Part of a small language model's weights.
Size: width 224, 4 heads of 64, MLP 576 GeGLU, vocabulary 2048, 8.35M parameters.
Architecture: rotary positions, untied embeddings.
Training: a variant of Adam for these matrices, 6353 steps.
MLP neurons of a small language model. Each row is named by its layer, matrix (gate and up: input weights) and neuron, and shows model dimensions 112-207. Each number is 128 + 32 x the weight over its row's rms, rounded and kept within 0 to 255. Numbers have three digits each. A neuron's up and down rows have the sign that makes its largest values positive.
After each neuron's rows, "fires after" lists the tokens most often just before its 100 highest values on Wikipedia text that the model never trained on; "fires on" lists the tokens most often at its 100 highest values on Wikipedia text that the model never trained on.

L4.gate239:142125142131123145141137192149108113089131086159161114126102086172105095136100134163160186126164112208119182157172141119121131142110137077149109186091141084158146111175181138144139149144160121130183113148183160083106123108124102117173130014149137139116126124139099125131146186156137104188
L4.up239:112126113100126095176181112130174110136143109101167126076119145084187159161174168114132166176133175135105124096157119134112133143051081137109128115048092187128161129118110150134110084123136146156160147185127109124116149124117078132137054124055103136154126141141139148187099131135144142075
fires after: " I", "y", "k", "ch", "I", "and"
fires on: "t", "it", "ra", "-", "am", "ro"

L3.gate298:126130082144129104150149135143135082149139094111107197129151090163118087181085163141153076117106149156141121180142152146175118070201067158080162132108139105118145156074138167147183105104125139119134158183148066078171147164101164111149242122170057131209145112125089119152100105112111123104
L3.up298:085186142087113163151091143138145178166144113154121166105105131123128164125149098202155132128110150119105099130115154097128133121139174156141088134094127142179111091176057165091169126087127124113153119093157141078120162135130095108155129117101155162186083114130110117131122117142122153130
fires after: "C", " comp", " C", "c", " B", " c"
fires on: "h", "le"

L4.gate304:133173142160157089082082108119153136138089090146109161093095130164159169193108143148109123111175071111207125160082187136180103138063104121166089140133129105133145142142128091090168139088147118108126153142154151154148144094210146119146134149130151113185186098144075166167112147083155096136
L4.up304:146099085152053162149153097104168181047120114150129154156096116101105133141086106099182131139173105108164151147118097115145189190164121083124103117156197120089122127136143102107084154139114096100164082160048157140116130133158189084124140106135098114144158182114149146095159104104174158088
fires after: " st", "b", " sp", "st", "l", "n"
fires on: "e", "it", "ai", "ic", "im", "am"

L7.gate487:165115084180158144152074170138135140132163170118147153114149106112129103144124162177119105134088098099143140096135127176152053135116096073160121149154156087094149082108166125116135121175099145117119121153153109156090150150047084117130171136182098121134089083131137199154163137084121205149
L7.up487:099142124151148107138104115162099186158169168148142078176129144182096137132152147184114173153116130169132090153171107105130101052136130108107146145132121154093087164144147106134203096152108110125111156111135087125096086199100141077106123138154136182205159082186082070146113161122062049102
fires after: ",", " In", "3", "6", "1", "0"
fires on: "8", " 198", "9", " 194", " 188", "6"

L5.gate122:102109135167123150178095107111121080141214133147110128109113118159120151165130135131146140144113142125143132124164255108160136139164149104146151163158102146103124147190146171125162112064129129132133180140138054141108132145074141080135106065094090061132131167109137152165167044044125041211
L5.up122:153114112132081058086075094104167187065142136076142132120148058175174153119117176129155134171091124085122071093131121189118135115117194144126176132162123144107127101085157132113147103084144158110180087109118189103146102106108188119121152130091184132094124084108142150097095108152103119197
fires after: " F", "H", " H", "w", "F", "W"
fires on: "ig", "red", "am", "E", "ter"

L5.gate508:159067133151099104122101063092168174173110182104102107133055102129124163157118070104118173127133128157137158130065097105139089091124082120159119069135096161140139147127175151126119116075101095084094130092135097142153119122169090155167116084168160161134072086136183119155143100145141109112
L5.up508:136106102126151156148200128119072098079115128142142133096163165151158113055091124149108102118148147136095136172124093144135128140093124139115088131182177150114199129139116112135077022144164083123126139159045188077099108087145143127082118141143145112131142073108160113138120139089089140150
fires after: "o", " P", "c", "ou", "P"
fires on: "et", "ra", "ec", "ir"

L5.gate106:064120153148127139160135167153108107188181083157087176130124107096127086119157079161109104114115104193124125192161160135120102078117145167128103132070109184171112123119214131083105093142100144147146139129139087115143093158113132210062141140175109203144106160164121106153089177098107132105
L5.up106:146035136139135131170136155121137159099123130133091178086082155071149159134165158155132102109166104100168149137132060078120116121131114151121134106118127180116120091132122152062133137182109132211174175159130101130145150083129170099100102166086077110104070055143102127120099087095104165075
fires after: " P", " C", " O", " p", " c"
fires on: "ir", "t", "ay", "amp"

L5.gate450:151088105114167112094145134121165123166114113138104145107140131169123086126084072141168096194098133158178096165112090141081138141147056145136120059146127205107132166129121138146115088078125057116107142116169093123144099102153125149167099087127103098083191151213149163144107109129141139115
L5.up450:089107142205100078112140129124147137181086137159106136118126167164156109153168115130149096136172144123101139140148086084147184135096121117134157119131105090097189106155130154116149107157179136134135134172096074146129128171097154164092115114158120157166153148134059069088128125135156129152
fires after: " P", " p", " c", "c", "P", " Fl"
fires on: "os", "ac", "ir", "or", "ar", "ip"

L4.gate41:124152111142124130078091116193179183119161124144129076125115079068108144174077131130165139116126148074122163154157100150181147115170155090177102097153130123123192097186141135095120168125183164094140122166159184099080151158192182135117138119109114145142082120126121207114155070118159128100
L4.up41:110184089174142081138120119069084136095175092142146096153161130128124112059130167169164124114074119151160141119154170132182139120155180124071088128096120075112101139130107171172138134178140166137117076098127156114079199181107096079141164118117115131088075112123099163119185147134162131154
fires after: "S", "at", " pl", " Pl", " Ar"
fires on: "m", "C", "form", "ann", "ant", "R"

L2.gate434:092149108105117153157131098103138191083151133136117107160061111165162155148131094086090123081149152129122088152077108114117136132150179112146141114129168144116162089170054124127106110114066147115080072105157166151166158098134122030116119068088101106126146142149125143084173189117158109134
L2.up434:157151183075125136167102138152126088069114104162141185072151124151121087145166113103102103124207068137145215094171035143195141166103120166140194138125119102142172137135118095144092076154131129147103103150166168153112172119143113133091115116088160156137115138076118119125164125153126122170
fires after: " 201", " 202", " 199", " 198", " 200"
fires on: "4,", "7,", "8,", "1,", "2,"

L2.gate450:147154144149152146054167106089147092165138132109120137157112086113128101134123129115083123121085150130170103072102156170150136128133096036119132120118123183118167156094144145152113183145139176139142102165103051055124185136088208148135145126149069173091121115128087146141095165109106147105
L2.up450:045118147125159179138120162142186145133091177146144084148120054112167179104150118080109131081156146078102128133171151142164141093120141158120128075128160106173149129146111113109144115164052136103136119129139135117142142163110142138141158118089110157109155179111084193094125084190118145143
fires after: "-", "==", "\n", " (", " \"", "|"
fires on: "H", " H", "ish"

L3.gate366:143153079193138108119131151116133083144129135104138148182134152145148136138174164168116082185041178163162127136139150069198188097152148182061124125121111176132093080096101214104174111107154180138119139149132055122154137137155140124128148100114086092172109112190128114121114136063111090093
L3.up366:102134118081180203161208208063110111087176098158129142121104100199105097148093136143131111142111118143118115088131103098130123121150068146098125197141090090112186124061100145141123120141139051123138161141137122084118083146081137139142118101104134109158128149139157092120137141127183156130
fires after: " ab", " m", "eb", "m", " p", " comp"
fires on: "le", "s", "on", "ay", "uch", "h"

L3.gate361:123160152125188155135179158126129114131077143125111117153139114176160071157113166114132096106132121102161145088131045150142095100108093115132111111138166106125147146125095145132186157154152093136098137174156054144088086158185132152157171090146169183111170087193115096145099121133096133132
L3.up361:166106099159113175158089050106086055119188072090106054110116169163150146155203117153156160129106128128073137130087112095160168134077148098162139123107107129103082106177130158154103119113119138157130136117125110172157104127082200152119117114081141073139116130170083227113141145110084147104
fires after: " comp", " comm", " app", " f", " sim", " M"
fires on: "il", "if", "oin", "an", "let", "and"

L5.gate377:096124106143133127145083101133093126144103140083101136186108145096150165193106201128108160160122147094214171115157118131140122149154213150163164187132078081147185118147132157139197118180088167067149141145128156136072126130171097112131105087178109124181177097169153123107112134099120135132
L5.up377:114121149078136187127133051145138127136099148159139075140118118129120140133117167119121140101153139084125136189101140124100103108118165126149148063127127101167122168118105160114144134154110076117131134143113135117087078129117148112078103158077157061129163170093108100095128127094122128086
fires after: "w", "l", "r", "n", "5", "gr"
fires on: "am", "00", "er", "é", "ar", "it"

L3.gate456:124138128131206129117093118145146075093076173110127137121148113118122167205114082113125118089114102128109073094163169101122131172075134131140127122135160162095117094074162107093109197035060111114080173135073119102165155123116132121113144120125151139134152125115094126181109127074145120104
L3.up456:074093145107128132185098104126123119148149107120165125142079065148094205112181106131111136081165159174128131130131129123135140110173170044166133176108098116176114126107113132125144172147137146140144091143084180125189110160104166207119157155088148183096140094081176126083109054180145134134
fires after: " M", "-", " R", " T", " O"
fires on: "ail", "oy", "ly", "our"

L5.gate428:129149156119117154123074091116179090157104096138075196138101134110104175141145079162088107111144103133164100127107127158069115061145186126125129083091148160138125074093149131106167125176103159121122161102112126159142152142169169090105107095146130160146178081114073115135116136110111068059
L5.up428:158148096188126166104182161135112123196069160106102125098132101157159094152198119190138090119110118113159135141183156098150187160096133143158094146154171153145126143087128183074156099119190109148109131137205129090142094091149148186129168146139120153102100111115122083167081137057155138088
fires after: " ", " P", " p", "|", "u"
fires on: "ver", "al", "ir", "er", "le", " Party"

L2.gate74:099156119140121123149117105146124097169184160113079090126172155078116086096128090074104094146033099112082134118111105100151125118163104106185072127034154145132161128133108152127179130145081172177127097135133142183168165182091209138147147142110095129090137123151123147128129133115109178108
L2.up74:112146113166129092150147132188137145138109101136129151096112127167131126121105153132142147111110164149123163121110167093068079150130153070101118164125128113155200159127131144144124131098094110098106059083127156112136107093125136124169117116181115158122108188160129040172161158176104086176
fires after: "\n"
fires on: "\n"

L2.gate158:130104150139129139133116112176178145160114105115139109093151141093135135143111084104107160081087110085146177120146129104089148176186164082128126172117181131107106135138084106102193181128078147128105080138115176157172170084132108125148139097111141072077120150110091085150154182107105091115
L2.up158:084125120138132104139050105126174122160135125134179125176125141080168101131157161101093121122112095100075101105133146173110135115162152117149146091138155158215087159133129158153192181072071173169114092188117130131172159102103190121182149178093106130140060197182116172156123126145115130120
fires after: "\n", "k", " s"
fires on: "D", "I", "V", "iv", "ill", " old"

L2.gate140:094106089175101150151143055121193091126128095134093121118147175106121116114181121127126138144087127103155108108072088161103134138134121121171100184027157186195135146080099209188214132084078102176110118108132116104096129092086121081171149133123136115110063126084103109170091094142122156095
L2.up140:145159101057163064112105100100169116157183092168103142125142124159085157138114144139169131090073065181086097110100083086180172164134164137188126106142154140199144089147096117140171120124109101169137135140107117116166151082215140157112035156120128127127114115095113180182107183130184084150
fires after: "\n"
fires on: "-"

L2.gate215:083133133142111168090157054148149115184127137164104103098231132053155115087161114119120110139082117080143113119125089092112103122118116143160142132051136093111202118118139164147120136160069122124103113096086136071128133167068143123174166118159109157082083124126125108177120159178105138112
L2.up215:132140052137150150125134149209113135153130109161088166165149076090107104167115087143124142132066108126145163082157104141144097133174125137163074102119129116170136131118048139135165185118134098172133100135131129133151079126142122157174144121111139227125111176123106135120079159139102104134
fires after: "\n"
fires on: "\n"

L4.gate433:088114157141148130167112147113145132116095134131127148125059126092139128213203082112088112084174136130109113156134179121136097141123155118108092155083137139112167122189105160098111030057117151088089129150150111157144101137121172155142099113144115129120136142175080107073076137102123147100
L4.up433:070099174155171154107122165153085161057108118073102120148120138123154144124142125115106139201115081194139061117182108117101098178152106111099054138116160123136113142149136119148134164139131164102082114129119145121131122105100109127178084076086091089200142126159086154160082132113131130145
fires after: " N", " T", " C", " D", " O", " G"
fires on: "el", "'", "ok", ".", "ak"

L2.gate227:106140155190134102147114143138110116150146099212160157123196134105188059144159140114081117098147108095139147095157211143112136172163085154109096085085154104169136121134159137125103103077058060130123062134105107191130159136102170123170157113092136122092159147121113128108083102171095128105
L2.up227:174188141112168149062084091152116125132170073135090099160103132100097177144121170149170151121139109103147143147126148114178051104105196136170115150134097132092162144084085116193154136138171207126122093121085078064134126132144073106184145112155109117144089118169191049098116179128139139101
fires after: "\n"
fires on: "\n"

L2.gate430:123144107124088169115092087176085126187147096196164135082055150124165126089147175137062136164124098135140104141137113118118079100174130086136108160137159166080067119098128156126206185137135141101153110124101151159150095132205153114119141150125085086161166125148088116155076200124114150079
L2.up430:104075169124097102116181085140191136141109106100124149105101118122114206166172089190144133133110103108165098086147125136149121191128093131123165191107175106131119122137133091162126118171152149084132120106194117101090069135148102080147157101103132199110065143113096123127117178080127100081
fires after: " R", " N", " M", "R", " m", "am"
fires on: "us", "ah", "al", "ot", "ib", " place"